From a checkpoint of a small transformer trained on Wikipedia: vocabulary 8192, 7660 steps.
MLP neurons of a small language model. Each row is named by its layer, matrix (up: input weights) and neuron, and shows model dimensions 176-239. Each number is 128 + 32 x the weight over its row's rms, rounded and kept within 0 to 255.
After each neuron's rows, "fires on" lists the tokens most often at its 100 highest values on Wikipedia text that the model never trained on.

L5.up735 [ 74 142 105  70 158 106 120 175 194 129  92 164  57  92 118 106 150 134 125  63 148  72  83 113 157 108 126 120 110 139 140 110 155 120  49 129 138 116 130 110 117 154 115  85 118 171  94 181  99 123 152 127 166 115 119  92 191 155 153  99 138  88  96 117]
fires on: "\n\n", " (", " Am", "t", " Bol"

L5.up1129 [129 108  77 107 150 136 146 110 141 181 131 103 149 136 179 121 152 159 182 128 169 123 143  73 105 149 105  94 115 148 112 135 142 169 105  94 127 108 156 119 143 109 108 107 133  67 172 143  46 104 145 131 160  86 104 118 148 118 132 132 137 139 139 172]
fires on: " would", " to", " can", " will", " may"

L5.up348 [119 130 104 126 109 148 125 140 114 126 142  90  80 199 120 184 166 177 134 126 183 152 100 141 120 114 137 137 128  96 203 167  94 128 156 203 127 145 143 153 163  88 138 159 112 168 157  96 180 109 100 117 145 136 117  95 110 120 132 142 119 148 166 118]
fires on: "-", "|", "hen", " be", " it"

L5.up1010 [122 105 179 144 205  47  88 155 128 164 107 144 128 104 112  65  90 144 159  93 106 126  94 140  99 120 103 140  92 175 171 117 141 118 138 101 175 175  70 183 193 174 123 127 123 134 133 168 114 121 149 116 143 126 115 146 104 141 135 124 182 102 189  91]
fires on: " \"", "—", " [", "irt", " Dun"

L5.up36 [ 70 106 172 128 136 153 141 121 171 133 113 146  87 152 105 150 140 118 145 142 109  67 174 123 127  52 118 151 104  85 156 118  90 109 149  68 106 147 189 124  85  69 123 109 101 142 133 149  78 114 142 117  17 116 115  69  73 116 113 138 166 119 111  18]
fires on: "B", "ing", "D", "st", " just", " first"

L5.up816 [203 185 185 107  56  70 135 104  91 159 154 118 133 149 194 101  88  80 197  90 110 136 124 111 114 167 129 138 153  78 103 140 151 124 157 110  92 183 104 152 163  69  92 141 132 148 192 122 115  67 131 144 131  98 117 135 115 107 103 162 159 127 200  71]
fires on: " as", " very", " too", " years", " co", " more"

L5.up314 [ 99 130 107 166 103 129 122 120 120 128  93 103  73  54 149 137 159 142 126 134  94 139 111 110 105 118 110 142 165 143 174 149 116 126 173 131 154 138 175 170 138  78 163 158 122 122 135 119 103  83 138 163 145 121 129  97 138 162 120  49 125 126 102 121]
fires on: " was", " is", " were", " not", "ly"

L5.up540 [148 151 159  67 155 135 113 116 123 142 112 181 102 128 177  57 110 162 151 124 131  84 146 162 165 102 143 184 175  85 135 157 223 136 138  81  86 135 117 117 170 137  85 147 136 133 165 141  77 132 113 104 170 155 117 135 109 153 102 140 143  91 145 129]
fires on: " b", "|", " p", "p", " n"

L5.up685 [192 128 105 127 123 167 152 110 109 172 123 129 136  95 136 141  77 103 153 149 112 121 152 160 105 115  72 127 132 132 153 141 106 144 139 142 103 114 189 106 138 114 110 140 174 125 132 131 159 115  97 165  43  95 183 175 200 211 165 158 183 155 102 153]
fires on: " (", "ing", " all", " Is", "uge"

L5.up377 [ 81 193 119 156  98 144 145  92 185  91 167  96 141 116 100 118 106 128 149  92 112 112 155 163 101 132  69 144 123 110 190 141 168 118 119 163 116 131 121 139 203 168 153 149 139  99 146 181  76 107 139  92 132 162 125  73  70 129 106 103  68 107 148 124]
fires on: " (", " trans", "-", " main", " by", " radio"

L5.up1324 [100  90 114 110 145  76 123 128  67 120 129  53 136 101 129 127 166 103 170 120 124  96 122 154 118  85 127  94 105 142 141 116 138 121 118 122 133  81 209 153 118 151 100 158 167 183 138 164 154 147 149 125  85 155 110 119 140 131  78 164 106 152 121  92]
fires on: "sh", " th", " W", "st", "ash", " South"

L5.up640 [158 122 109 148 152 158 181 178 105 103 144 125 137 141  93 129 111  87 155 172 146  87 118 121 119 114  70 131 114 136 193 174 146 134 151 100 143 163  45  82 158 153 123 102  86 122  96 115 126 103  85  94 163 144 176 148 161 192  78 179 104 104 107 166]
fires on: " the", " their", " its", "'", " of"

L5.up98 [ 71 109  89 147  90 154 133 161 121 146 170  90  89  74 152 217 130 150  63  96 107 105 142 112 162 160 101 132 131 189 141  74 111 119 130 170  90 110 146 109 160 110 126  79 182  61 149 165 181 103 113 106  70 150  70 197 100 146  87 133  85 109  97 134]
fires on: " |", " =", " and", " Best", " career"